MLP neurons of a small language model. Each row is named by its layer, matrix (down: output weights) and neuron, and shows model dimensions 96-223. Each number is 128 + 32 x the weight over its row's rms, rounded and kept within 0 to 255. Numbers have three digits each.
After each neuron's rows, "fires before" lists the tokens most often just after its 100 highest values on Wikipedia text that the model never trained on. A number after a token or word is its count.

L3.down478:075127133154066142153108212134173163138126088137099147186079099069117134158078157063166161131090128194197089164115052170139105121121132166140102141174108131160093121076116126154125167107100060157158106143181042172097183140137128121103131152147128146119133117062132084107097173143164116092110140119140124167111165106167145154162149104143126151087088100097149132151078078147167156170119
fires before: " |" 17, "°" 14, ":" 12, "," 10, ")" 8, "%" 4

L7.down790:110101105071121086127169115130149163088074094145104096154150099130136121157139132114122114086114163101136155091156164144084093157160099148122136080116134109127184076092117115194155122109163149174148115138075082166175083133129116103209160171147086128182127129173125139050077096112123168121138133060145117125095085129132097149145112166147163098037105146182195149165100170075116120150113
fires before: "8" 15, "1" 14, "7" 12, "5" 8, "2" 8

L10.down323:119157085121117135132125095152124154146092126140160098077116072156157167180033089091051149113194089151131171138138074156119091142064128105117111100175105104144127182126157163181131150141095157144110140105105152147137112151137118153118175132078191109150097144110164129118111168092110107123160092101119178127143158184140100110159111101104108106114154074075147149142113064073094149127165
fires before: "ia" 34, "ian" 9, "and" 4, "ual" 4

L10.down750:139124125177160099104122156136107101110143157138109144131114137141140088097100125168169157136113103132084140088143152110130102186126137108126141133169100087082173101147121154073192150130099095140141168164150089195142154040121088091143055088085114128120072111109150087135114082150139131162194100095165087096131187166150042103099154081151173200136133135148122165106143120124093168055148
fires before: "8" 12, "5" 11, "2" 11, "7" 11, "4" 9, " |" 9

L4.down275:137148124093166167125153104128125113155130143149104035147111107136132144145115141138111115074099127127121229118171132138135129113122151129138125168102144167143107152037088140127121144114132118124131139077153122170120091143141153040115133115141122133112155148125133150143092118097126103108117129119158148103109137120147129128112131132134128112133128119130140105131124124093107170128120
fires before: "==" 31, "A" 8, "-" 8, "S" 7, "On" 6, "===" 6

L7.down564:146101174154091150125131160078176086102130133135171101116122080143083161151111129116109133132134147146127163156119095153093070083142085114184154165115132156166093114136109152137143146155173157141118108113068179098100121135137154136143133151171150146070127127156138106165137105148117126157111137162085110108104137146142170114096038091154124175117188167112041097096118066119152107160111
fires before: " " 51, "ive" 4

L11.down597:152111124090141122119127144145183129120136133113152125124089155132117142157138147131142154159106128135110063103104128135147104104045139075131104096134171112162032101112102130128152105123145153129116109118139211125098166101100114171090091158173093140191166090097190131146188139068110134087118154142178156054201190128142107144107161123197095087123102147125120122188159103139085177111117
fires before: "s" 53

L5.down473:115111107125053149122116116050109113144089041098100150145146042048173134101077178122106105099109139143155151124118127099139154111091120124130125111156171138157142055123096138138110121160134157136107178180172093138155188105073137115146148110139124195129141147143114129123137116110082112183133109138144116171162100135140171121112127134114120101112179093174087113144124104077110082149106
fires before: "\n" 31, "\n\n" 15, "amp" 4, "k" 4

L3.down1003:125160138104110118117101154153151169052157126133169080168080086120100082174095113141095120111120140146074163122143140162108164093181139101173149138153150109178101152139145172128086075135144154099161141096154141134161155164166132134129162095152139130105096102139089153106117123105167084114153157183052162044156120129140159180138113157116085121098143113136138135133114098103131144131114
fires before: "\n\n" 22, " The" 11, " It" 8, " In" 8, " He" 5

L3.down84:161160157125148109140100158100089139121120095099103137148159080114123157111081135144117144116099101143109175122160117155087101082151110134097146126050141090221162167133111146153107135148107127040138135057145098148079054137164144094152140117126101178150179110118192140138093117127140083079111089107113127132184122167154059139092093106171111099114159094105161116136117099118102188112132
fires before: "==" 24, "A" 9, "S" 8, "The" 8, "In" 6, "===" 6

L4.down838:139143133148128132121141092120144108118126137113092017107134105131133115125118136124140130065123128121127216125178119087100118133124139113127123197151114138137130146039117119130146124161127110122134142116134118195118122124114129051120114127133147151142141154149124127103106123109135103119110139127127159117096123137131128113156126129120118117140114103110135094141112120110094127143113
fires before: "==" 30, "-" 10, "A" 7, "S" 7, "===" 6

L3.down882:130095157075099113107135155124173114114088150101121038144130120163128149222124146143134110072144118114103164092184098188121139082138116089131153092130099155137108117106118163153149124151092157124120140098142117156127102122126113081100134159147108147126161083084129184124087142149169065116122156149103131116131121110080087188111122113117095126053168132133114145124173060103129171115160
fires before: "\n\n" 28, " The" 9, " He" 8, " In" 7, " It" 4

L3.down793:147141200089108139181128128111105107090098144110101149151154084143139139083073090139125130075123164107144071094137115138144107157152116145155139151150174184149085147072066191138127060164085097126151120160168111089102146077126137155123147145156118158125129114061131193086147114125158100127130125137122142145163087120187050145132152111113124134133184145096122118171140112107152146187159
fires before: "|" 28, "-" 25, "==" 9, "A" 5, "1" 4

L4.down665:098134132111170131101174190105134166073156074136121125157134084129112148143107104129138137129153145154181156123176116127124074142098136084119095120129084110140094140094111139142096161095086170145123125112139156148110132154100097133104100108127107105104159115101145077152126118119084141103141108151115158121109117172149071107135096136129090091152125150172109104148073133122090145090143
fires before: "==" 20, "-" 9, "A" 7, "|" 7, "\n\n" 5, "S" 4

L10.down1004:132089186124092165070131125162132142097149161157158115109132077120124167143179200142140096169120079127115129153199142145207163076184129115120127180103126080069108110073123118136106099119133127091108128169095063118146098153125099088082134151116054143131119164166173137067134116090138157161094117097179178142190132095104093140144123132104169159136138111148171144184187154116100125106141
fires before: "4" 18, "5" 14, "3" 9, "2" 7, "29" 4

L4.down3:157133158122130111169133113129092108134146126147085062118126157131152140168096140133100092070100131122107168079158124122169114134094130115159135203112135112162105120074108158112143115141114085140156111141157130201109071125124141045119137148143125165108134156133136145115133125123172114087130126121145120088132112116140103136123116117110112088136154085115102115140116139093120129150107
fires before: "==" 28, "===" 9, "A" 8, "-" 7, "On" 7

L11.down55:091077151101126129138117093096161141078134154144131132121134141069150194128140168128141211158155120124116155162125174128115094145151129142148190156111131111085116143122098123125085171195118144074179184090108166096151213136130142085096113113095182131115138130127047098038171098084156164103149194069116179176121173059140141123141177150168129100104098091140120134119130133110109140100148
fires before: "a" 40, "an" 10, "ata" 4

L3.down977:138135141059131186069112082136176126138137199118066163123095111107157115152155152161123104116093131118134079115159081129074198167113176154121124130106084116105161147094103082131140119148148165081092160118086150197179182101077139163094143111090140125152112122138097074117139081159175117127125113192101160162098120105130147139089123105152126117139065124147204092122165149151124093144139
fires before: "\n" 38, "\n\n" 18, " ==" 7, "==" 6

L4.down27:084133103128158158155148134168135129117090150101117031093158142126128090119096142095156141093176129116147209094152113092139123106144146135115143171115126102144146123098149131107125130150085146124121175079102119210094123123089095098130147124147147093105118153142157109104085085136124138126124147142116177150132104153160133182140123119108092108119092104144153076114152179136115121175106
fires before: " " 20, "-" 12, "==" 11, "A" 5, "S" 4

L4.down62:140141122119152152116089105129155121086132107091110041113124101130137136134115114131146145076145151121122204136161134109096130141100122118133135165147082128140119143032126137133133138131140137115105160136122142201113125129121154107136132130128130160120126186135124113126101130122150089101152088142147127129124132151136133165106118095145099120134128141094118123151107124144093163139056
fires before: "==" 31, "A" 10, "S" 7, "The" 6, "===" 6, "On" 6

L11.down57:074120167151142082120105135123132119130138168097097154132110137120181110115091129114138151101119157140151160132165161095130085116122125092125149133159171144118117129138133099134167107101160148109106126151085096154136096129187110096130140100143141103083122134102184119162160144137148144100133106129125117114105138093127058099076116096182146152126135128174078102160054171118068115121147
fires before: "8" 14, "7" 13, "6" 12, "9" 9, "1" 9, "5" 8

L7.down544:103091108062143091150166114133189103102144182169122159160121145175120073166158123136155181166096128173120113189097142164142133145132143127104121207144100146134182126140161136122146157152160150115177134127138171143103085130166126114084118204150123122140079000096138127139157161132195134142154090095163107112138070166078063153130097147139076143135119106073110113058067118139136142133096
fires before: " |" 21, "\n" 18, "°" 17, "s" 4

L3.down382:150134158098128133205104126116133063110156120099126108107112120072199143130126124189118091125175130106122087084105156157168132128139119195191128124094127130096127073091158141086138103103112120168197135166131088122151114131146180098107178115156144158167108088102070108127133124106130152134120113162088129159165145115119110116136193162061146123066117120094113129129082103109116153108177
fires before: "|" 32, "-" 26, " is" 6, " were" 5, " |" 4

L11.down93:085136125122140193089114111164123101125080173049156192062122072053113074165114136127111112125145125165183136074099103140125119149096146114161142132172168142064125112138078150160141109104145166123140168130123135171100131199185157118110088149131125086107131140096113127094167134135128136110130084187145144110160149058197117094151171089147130141138098114141167088098172139164169164148091
fires before: " " 77, "," 5

L10.down686:074118109080110145114166087124116116139062099138120104121161124099180169114120129031088163145176139137135155146081093181161078157125136180110132160176135146101167123149143181118123156125144088192143159093073111108129154149129134081131124147079032139163101141159188133132107187089091148084151077136104142142144123146172111099129076081129108099131072107189134118197151116090160099110069
fires before: "er" 13, "el" 10, "|---|---|---|---" 9, "pt" 6, "ed" 6, "es" 6

L3.down576:121056141145071121140133144054171142125145123125122084097061122131092129101159133111157177117115133147112112092103036159135123144092155169144158121169088159136183109151134095152168115114079139120146113119150106110062112194101106108166137158146167122105118122162163133131107120173143128140093114120101103193168131167083152139178176136117163153098076126138135120099144110093136155096128
fires before: " |" 32, "–" 8, ";" 5, ")" 5, "\n" 4, " of" 4

L6.down734:160143110078080074147109193133110080112121144126180123191139177104163083150135121080127104137099128111175156101114154165140142136161197161098207154094109158122113121110150128160144105176192102160118130097095099107145115068136118053134127136153132127123152139124174154097098136134157122103194118184071167131118111157112117132131102113121139079086107062088121104094186150145143153147120
fires before: " to" 20, " the" 13, " a" 6, " in" 5, " as" 4, " at" 4

L6.down288:114114102144152096134152107124093106158075169170120134086119153083154103138113195123123184156098135072121177160125121107111118118100123114085156158124129104176201091124114133113092098077099107120146105091108210165071149113070145112176095123176148090094142070120129157111110176160143139137144098127111104103130125120101191194107099141120100180119068095166134132148144096094145185127090
fires before: "\n" 51, "\n\n" 34

L7.down986:118104129139087131143151111146120194222061145130152079097133105116127144079142116118162160149190074102155083136130143191149096093137220148117138095101136108090134132125130107135164146142116159109157096102086126040119184053070149155105169100066108089151155118120157080109148124144116127111123111141119153175142104137135193134147029173105135115141137164156129146128151139102174126084154
fires before: " " 44, "ast" 7, "gr" 4, "ust" 4

L10.down721:093135080176126138218185138085154166135092096173148143126132107130118133138133135118175172160109145131163150121101060183097099120154084100119160126133123147120086104147158090129098164122161093116114146156125123108148120113122118142113127201134166078152135110090160146133166174155138091130192163157117119160183077117147119093108119058084133133136070148140115118098131110137079171153161
fires before: " |" 25, ")" 10, "–" 9, ";" 7, ")," 4, ")." 4

L10.down867:166132093133086175215098187135143127183154154130134123109107082147111122097133067087123137169136107159119079138124072159152137127138102151149129165098144151133097119134160101100096176175143141111164138081154115184106083125156147123126123129096159090140146087116179134166156211132141170116130133116119187074191152087152173130111102132126133116104116108130091162126097111157121155114179
fires before: "1" 55, ";" 6

L4.down571:116154124144138107106157134172131165099098168187114123076132114142101090191117142123133158126104161099155191086133191106131082070126210142121169169142148084116151129119120123167120192154156156113111097111124108076131113138121142092178118144113134111113129089113095072128180111100144079131169113133170084140131157106106084118124171143093133110113138129129125096152160145143200190112150
fires before: "4" 12, "2" 12, "8" 11, "6" 10, "0" 9

L3.down96:163120124087149150055107211129124131129086116114141144165103148104090131070145115086137085110185108147093156189116112105157136141169144095129144091105162169102079113124109135123179124133129107130124165190082136144085198111146088102086158125118167144124139137060151183151155144140064158088151120099155093130148119098126141099101126156052141150137107081122093154125163080128095149064138
fires before: "s" 32, "ed" 18, "ing" 6

L11.down281:092140102098139180152155132145096155119102148149119093105133147169142172137122141172115166174126152063131097174173164143062172082180126109125124069097084109133101096105064150090099147114129102113179142151097109150122171106117084118059118137108069157154174097102163162092110137099121124146128155150101140147135138226111124172156150046105041108133116135195140156144096127161140114077139
fires before: "s" 72, " Y" 4

L5.down990:152041119112102097059097098175146088118108153145106048136124106142138079175167171145086089136122134121155114160110127128091126105113161132100081095145104112177127082108186146150149134150108101150137131178144106092176071125092102081034098164116144105126102141147121160173168118185168082102130176140084189140149149152125131130057126122117070073171155125154134118141171154099138092118098
fires before: "2" 15, "8" 10, "3" 9, "5" 9, "1" 7, "6" 6

L4.down154:194154075173133130150165160177129156088078134096128134111159119099144092160124111176108087160116121089127169092127123113131075102134183173172098103117079135149116136092104070150079182133111130159137090149131056136129167049125118113097157082122104104071157108131117105140127143100131148171087159167134175122162070129142089124142133146183144181167163156113116126168065104135118094132103
fires before: "2" 37, "1" 18, " " 12, "ect" 5, "," 4

L7.down718:124134153148131138107130121068085156103062133104134092111135123096132125125090155087144146056136146173137128142119139125085156138168150136146083155155058113127082162124113148137092077199101168099147105092105172099188071131144151117113124157128108132150069129136191163135142175144118103128156192179065133090159119123145123103022065105094131112062176126142154111068148125144123069124098
fires before: "|" 28, "|---|---|---|---" 11, "|---|---" 5, "ed" 5, "==" 4

L11.down354:097160139160181091149077135137125149123098116160151117112111089114129126119175114175153105120106030136071140158188116149121090114107086126077139106203105135121176152156124168144130168098163123090168154079108154162131163175052129150107135198124157141127153119188128183064179102106153152142150123111100108108078183115137140134090133111136129093091133109145151107110083104140183100155157
fires before: " " 36, "st" 14, "an" 7, "ation" 5, "ar" 4

L10.down603:149139138142080155127118115142191105113151088143112155137030069134123129130118103134143058162112133119209075139144060124071121162156175136162157122146155122134057061099115093100108150157148075121151161113144095151044172128108086108171129139141116118138147110082139185123108091140166135097101103130070111108203112137119129082107138214126182128171101131097172087128118127131123151146152
fires before: " |" 41, "p" 11, "\n" 4, ";" 4

L10.down748:193109117176107120066101119200110125206078106079144130187174120145142149139163116100187161124113110151065112110120147113105091134143108090068162138192098129167116161158126167182041125161167129116140104124162190095140083140135059171151125175114109127181073110173122157133152155145117119195175120066114198135101158157103079060145150072131130108110140097079138135127143124183120149132147
fires before: "|" 52, "\n" 7, "\n\n" 6, "se" 4, "==" 4

L11.down866:152113124155117108213051125124140095197051116106121129164138132126134127173137131058125095164148140141142160150118137185095098109141073137110099069116138115121201085158151126108143143142130161122125142101072131093160154099136083120137109116197112130167131117088132105136110089128119139091087048101135114142146171141150123133179122139152156118083143142106161106128151106128084156090104
fires before: " " 29, " |" 17, "it" 5, "ed" 5

L11.down909:168074084130141099183165124127120128115086182146147149151151120089125117149161110105188123179108180141177119128205124156121088085122093162113192149175138063100141143182137122142071176229129086116148158153148134119109179160067145200100113141154126080052132057159115105090116149080179142130163171116160088150129117099096129112123168184138153116113185064131123123132159138182085120114157
fires before: " |" 30, "\n" 15, ":" 11, "==" 6

L7.down978:150157076131072161147151133117077096111101156093145131109088107117138139187114173122082144096087127097172165184132108120185139140159204133168135136109059088110188152155107123140136149151100128187050101138131096118184168140180125157136097141077103116119156175107099120123112117137078182170138131066171203154167129123146115104133150140133150108192113155150116096109131115107172168130148
fires before: "-" 35, "T" 6, "or" 4, "ent" 4, " F" 4

L6.down736:115104148176150113164234151135200091167126148116155152145120096116120126126072064140137078088100096156146115139126093149098149103129104150055151138148145160128077122137125125109132144150145168102120186208086117135101205111059168115140164086092159088114171145106105081176145113132141162124110168115151133163150149109073134085139168119098190186155137058170143106110099153101119128129153
fires before: " |" 25, "." 11, "9" 5, "th" 4, ")" 4, "0" 4

L11.down888:148067067127100117159150103113179139179145131090144103084136121095164159113137084183083116122173117132168139118146140152177105113082121159123130135129138082177130144117133091124152129165152176124187196118144100126105158174159182146167091111078160134155140127128104115141146091088127168084147177125194189159131126110086145102133124141153175173181069129159120122152156156121141140151150
fires before: "ted" 19, "t" 18, "te" 7, "ched" 6, "ated" 5

L7.down950:103137089164108206089105147184135127108110157142109107131166094132119155116142122134159155114141089183140083087150083146155097130056134170095109076202050133141151093145123090139124103194138088163148083117136144098140122113165098160121119139143108147120099168112192116138147118068137075099092110069174129138082131107145103138151184130161213129145120141149102052184154097080103123138108
fires before: "," 63, " " 15, " |" 11, " –" 4

L3.down7:062078148105064123127131187147135123149093131178082128147102137148181130168120095145111157088076102094069154126165086185120203172123179147119128140104141125123147133130089152170118083130079135122111108156197092111162142152090141132080153157146127133165147069090116179095149087063143118173104111110171159151135138059169150162112142113149097153058153143139118124113106068140100149154143
fires before: "-" 65, " " 5, "\n\n" 5

L4.down540:130072122119205092189156112123129087137068079073143139179137135131140092073120118150130133068133154072080135147115155077154174163113142151163110113057113066171088196153145144122128119141161162198060134116115102153138133137164152180108171127056125128113103094130113119141132206155113142118141159112109148112141128055103125097074156162118150178184080101122123105096071075108108112090133
fires before: "2" 37, "1" 23, "ent" 4

L10.down135:089163123139192150092087158117131103114138157137126166115078148127104174220076100141167131087136069078098155113151059102186134129126132118136137113066088142038157114175120131076111176094166104100114137130119131117121108122120133115147122107184104125146162081128110178119106070186150174139153145149120155162131103076150146116111109127162122135120140140100122178113180156067132093145126
fires before: " to" 61, " in" 7, " as" 5

L6.down968:101101079096142105125080175129132118166134103115161124068131128071158092151118148200135133126103118128113126097044146129163132163109105160084148080123159140134115131198138090097198112111130139108156120177077071087095066140097106152131123081107154121123115142069126139174115130130144128138187162146146131111127151138122153132148135114127112111122107139164171141156150095117126113109094
fires before: "2" 45, "1" 29

L3.down909:119116129142153168064120175129123129077140144134148126120156150068095086153052190143150121146062163118160155135065150104203134133110130127114151094180094100143132132143116115110168118121164123128175180168072113118151085180192117097120162165135201130230166113117140119106120180126170121156156090065158135101137160162125080089076135094145078105062109113136159147121146142076158122145033
fires before: "2" 15, "8" 13, "9" 10, "5" 9, ")" 6, "3" 5

L6.down1004:045101084167147131096076157054115113109102149137198138166104157139116080195166128100191133099087149180150126158129128097135156139111137122108143061123106162159104127159120114122145170135117106135148133150112128109143151107117126159123106131096109180121141165147134160162117229158071145114123078092131126166098138112153119102156083193171085103126170169109148132152134088108091192154078
fires before: "s" 41, " B" 12, "\n" 6, "urg" 5

L7.down67:114162163138202116105096170131119098118127077190178090134142140119139144165133105096131109130153158099102149140076076146135117106116120103115134105113128106136123078112139187135160144163145078180094116195082108116149161107127068112161159076101170079148165132175165122168156085138171194122117154163142116140157127118139133194113121147171105118040138155147077149064175089067112125101120
fires before: "s" 31, "u" 7, "i" 5, " as" 5, "ar" 5

L11.down985:100130103137196103187144122122119125102132155115141074155129124142180091104105093168110109101145119177191054199171092099124084117101145134130141101128122202151071142129159170133108121163068121110193134116112163142111085106162123136090149143195096114145087093114114144085096093114147185146171147133192136158143124132055091151109119091138095165099114117179092054082125135150156115124117
fires before: " |" 43, ":" 13, "andid" 6, "uc" 4

L10.down1020:175098195161151153086163142157151205075114127152153186122101116089117120190130088091171137174101117054123116140161099137156073050133077146121131097137167186109147171113119080162132156102153081117089161100169088139180089151130086148138155108149150090148145128142104115137149120179138029086115117148129141153143106151128099171085130071067177151132154116102129181167198145108119093154084
fires before: ":" 24, "ed" 11, "ent" 9, "ing" 5, "anc" 4

L10.down927:148160108114125135188100105115168142151104161126095123136085109144140109164127133073119088120189129134137118077141150168124097120153118169110068068138156037112098142081145165130118121149089135202030156141167131152089065105147116146114123139163138166137108129148096134142126125114150175098145171147104186159126141155162126144132152080157167057129171122146110109196089148192079144102131
fires before: "\n\n" 26, "\n" 23, "ild" 5, "ad" 4, "oup" 4

L10.down677:147091175111164084127096078117140176165124073158165106172123167136056210136148193135203104078148148130136067186220180150150131117123171133092130149140143155109133114143131136118116135113151174102099106104150130098154127134099156168157115108168109146073119123114107081082137115102131074120147120014100134115084145116081064098110152119146128133122138140140129070148159142113033127123122
fires before: " |" 46, "ed" 4, "ing" 4

L10.down56:102105132111113117166084092159178121144144143165121109114096098159113139048120073139069129138114175128150123107119147178150105132129070096131137110108126153104161092139145127152148172176177121115117150008132157092133122171213094138147130154109148126134148111107136127132099149108077145101111077161148161139146121177102122114143171102142143138153115099133124108089106138163155120131096
fires before: " " 44, "ist" 5, " c" 4

L4.down632:147104160118168106108124112106122101065115119145126115131113135142103136211174140141132105098133165134107143126127131146126140142159114077164100136111083156149107132069112166139123199116164102140105156056147165134059085122138130081099138160137129172083159119106124122105119104119148119121153120112135141113110137152158097116125111136128074077093125162141122104125129131146108168103124
fires before: "==" 23, "-" 15, "A" 7, "S" 6, "In" 4

L10.down697:048121088163166157138135103143107105138172130190147141110143107110183133092104123132142135117141127133104133108152110099169156196150152120145096151195047152120152119111140168102144114173093127160110141099117112081135199118133190142071099175053096098148138138144160177155153165138106116122150134060119123100138173179134158136142091165105106128129170063117096116130145124102112116085169
fires before: "es" 13, "ed" 10, "ial" 9, "or" 8, "ing" 5, "el" 5

L10.down185:089139132198109136143160171193135140152137139144092113098113079155143133075087121153141132094088133074128124099134107120102148116124122116107203165109123125173130101117198091081092133127176096117168214167174146158137154080140122128153156137137107115144134111066161135178111136174149129105183097115145148152160119092071098093127116151112171132155124184178105095138117067125067113112157
fires before: " |" 46, "9" 5, " as" 4

L11.down581:155113117127079110174197131108148091130140134123123168057037162104147149150129124139148148118158126102189147150069148136153092122167141190146104068140217141134094117132125113079147142153093110129218140114111155103091115192160126108155119127171119066131168069133131117149189137129153108109109125068166138112160142120119118179115160116078113128164125139098102123147100132151095140093131
fires before: "," 14, "ing" 14, "." 13, " |" 6, "ated" 5, "ed" 5

L11.down3:093120143189111081109096121128151127155135166070150123108125054086091146195105074144110149139110141084153161120106085141176121140134177095120161109139148115179086137106102125157164101170112134098098162134108175145104117183107096140081147125084107116152119079092185138107107155094122128139121190116085151135136100075121200137191133156205125157078149130138178080177094124152123154148102
fires before: " " 81, "," 5, "." 4

L11.down159:125130128141107153102153133110199141147082152096097100136083237116190161183089167159147160125075124169146127116134158153140150121094095125145162114084177093084096146103116120138157126141196100188137103089101160097092132113116111102141159104123100072046114085121180128160059104087078165137102146185070118133131151114123090122122064176100098101151073157111071146140126114134126115153101
fires before: " to" 20, " that" 20, "qu" 6, " on" 4, " the" 4, "ing" 4

L10.down610:112144112107102098183102132130106076118156162130127086176135126062155088097182131151059165158110180098129190160166209170168110146092118133098129135133139097151115218144117147126121114132104110141175081122096134117118084141123137125157099175146145099156120117124140125116109164154121142104160184135089163136083062094066090154125100136105168122118144101160179067129113153110103133140156
fires before: " " 29, "-" 15, "," 10, "°" 6, "2" 4, " of" 4

L4.down507:095111090146135151166105156143123091102120112113084104100174105117145150113113136131092115156163176092100082101146177138099112151185083156115134098174069148146159117040128123108097124144173163129155167092186102140106197120153149114121109142039085095163130164115170164150126106167098162093103106128058146135209077125135111107150139138158157138204162123146156118145131129082113106132157
fires before: "1" 35, "2" 31, " " 5

L3.down617:125124154109108143130136143094095091140069136107083044148137122147129115165116151161139130069104156112110165080167122142121097111132102107114149146136123131115138172099130129123151071120124133136153163131150144150102109114115131088103171105148123157141133131114160169108078175142199082109092115135119158174121115101164106135152155129071106106128166127096113089160142117073137138181153
fires before: "-" 25, "|" 19, "==" 17, "A" 7, " " 4, "S" 4

L3.down109:143108075114123154140135117143195103105116108118128125173133118095079163141144161101077158134130147193113135158085081123139092109110180150139157111197057114147110173125126130120131119107142131145163147124156164167055160126123139163145126108148104098074122090141174104109119147146180171102142098098082169099141170132113125171120138126140111127067104042133168136101174132106130170089162
fires before: "–" 22, ")" 17, ")," 10, " |" 9, ");" 6, "ure" 5

L3.down562:094153124115175158080188147120173107150111141175075188134143165156164080142147109159216136070115134105142101106154109127117156157158129096110155169068099129102162096110094120096111120091114105112084178191131119184098221145127094084155160071103111107052130153122125153115125129077124122125118123169121160134124164143075172083108136177111114127148116077176141137113174128115142104130106
fires before: "\n" 51, "\n\n" 42

L11.down583:149171164075161125153142184138139106146116149086113193139140078103146139074162053142141069110154145153123138103155134091107090103097160149144111122154106127163138079086078147145119171125087179154136106082097069167124127137127160154122131112149121143150087137077156129131161103108112171140105151111181097092157185155121166125130133130090167179099111109096094164142161178123140157108188
fires before: "–" 18, ":" 13, "ted" 11, ")" 10, ")," 7, "ated" 5

L10.down638:136164102152132130162111095073138094090162124110127137111132185118087110167152145101138189133073106124166175134111163117128139108141125093094170180095130100091153133148114110136102125148218133133156137026140116158146145108113161150129108168117093108102118039138166131143131105162138109146130112096084123103130135163091103128117091148056076125164094181118141145100156123150199195123151
fires before: " the" 23, " a" 18, " his" 6, " " 5, " an" 4

L11.down81:126134129146145093152065144079141156178128066133158119142115114122132175196128098148110115127170135135107123158123147158149066157099133173068159132115098171121144166080194088102196148097169131157125083081129121133093087122069116127139114123129125176104164074131112118081192111128136122120136150081136191144149149120059146148144185108172164103124116171146097074162193130133133140141161
fires before: "\n" 29, "\n\n" 15, " (" 8

L6.down518:070152107117124142130030144081131122120078095157133129109134097128115125146134131121165203125069093154109131099194147086184110119049180127122162118070130148139115153143152116116078097115118108115125169135113122137120153118095110105124125089076114173081189151113128191091138107112129088217156129108165202121160151150081158127110139181101147159130136160128153140162151144080132198134076
fires before: "\n" 52, "\n\n" 27, "." 4

L7.down711:043084162170136152095172116116167118105164166141150125082132041129159096114083133114164084127122107180147229174186099144113107113154116120119178098126149104087140082134133129086134133111154129113093151086114110123109146142107081098204149147104100135075088126096053115142131092128157069186097111101150085094092172127119145125141116136157133192072172142096111107186129078121094088122141
fires before: " |" 36, "." 11, " m" 6, "0" 4, "," 4

L11.down519:097110085144166135117119159142110084112113089203187141109126092202123116152093137148125075110112124136082155171155130115119167087024242187091159125131132152122049158090104107137122137080154119095116152142109079057144146101157134169142116165130108126123149161175118147114132154125058107164133105136140080106137158146101044128140111120087157114144139169124117120151121147117081112115149
fires before: "or" 14, "ive" 11, "ion" 8, "ag" 8, "ed" 6, "ors" 6

L11.down804:098145109094169133116143130126140125118142177162111174146078113112149107137192102095109126161117056141133112127128139175105129143171110137146144048093151132095092142140176132134011173129179098111147186154141133115133139158152081163159122132165160129149147143118087132105139163189169072082151078164162134179154172118091125213158101126136068149123141090184188069136140134161102135092147
fires before: " |" 56, ":" 7, " A" 4, "ity" 4

L4.down860:114120137102112142159126166134146102071143116106150060095079092133106115172125119138120159104139101125109213129189105131143085106123116157143153160087117101139149141116093161172095145124084114116130077115155123189110086102137112104170157117140112162116126166155113151137122119125150126100155121130116105108107132141138153123083141109136102137154126112115115127119134108125092192136132
fires before: "==" 28, "-" 10, "A" 8, "===" 8, "S" 7, "The" 7

L11.down716:191178094131074138081101108163125154123161138130121181121134124185051101120126157091129141107138173069149077119170137139103120136186151126132139062098103149125068102117174116145155130087131091128128130150135147074123181168074133179151123146168143142087177170130102137151074073142081094122108020144186112155115161119136101165151125126091173155147142117126098157146133134087137147104135
fires before: "2" 38, "ed" 12, "ing" 4

L5.down190:116111133127137205105140131113093098134138088148097095100175114095102111116111153123118135111184141150180115116115076157153126170122085151154085153084136159128148099201081115118126105098121108071138174126150129116070197087127149116115115147069098105111136098148174120065112186096118179165096092113023120142126097157192122126142120198121143146182107117117135143068152108116136122163104
fires before: "\n\n" 40, "mp" 12, " |" 10

L10.down222:103098132100124117172139226155086173102129152128156143106127121111137107152125136060143119144127145115187093141122117065103147054085092029130095126141135116096077133143159158101187085097089138155101109159128179105178124133154141186146145132194087185152174116134123131139047145112084121130171124070152125146153171143139112073101166133135148089091121114124123170100130180156170196140110
fires before: "s" 65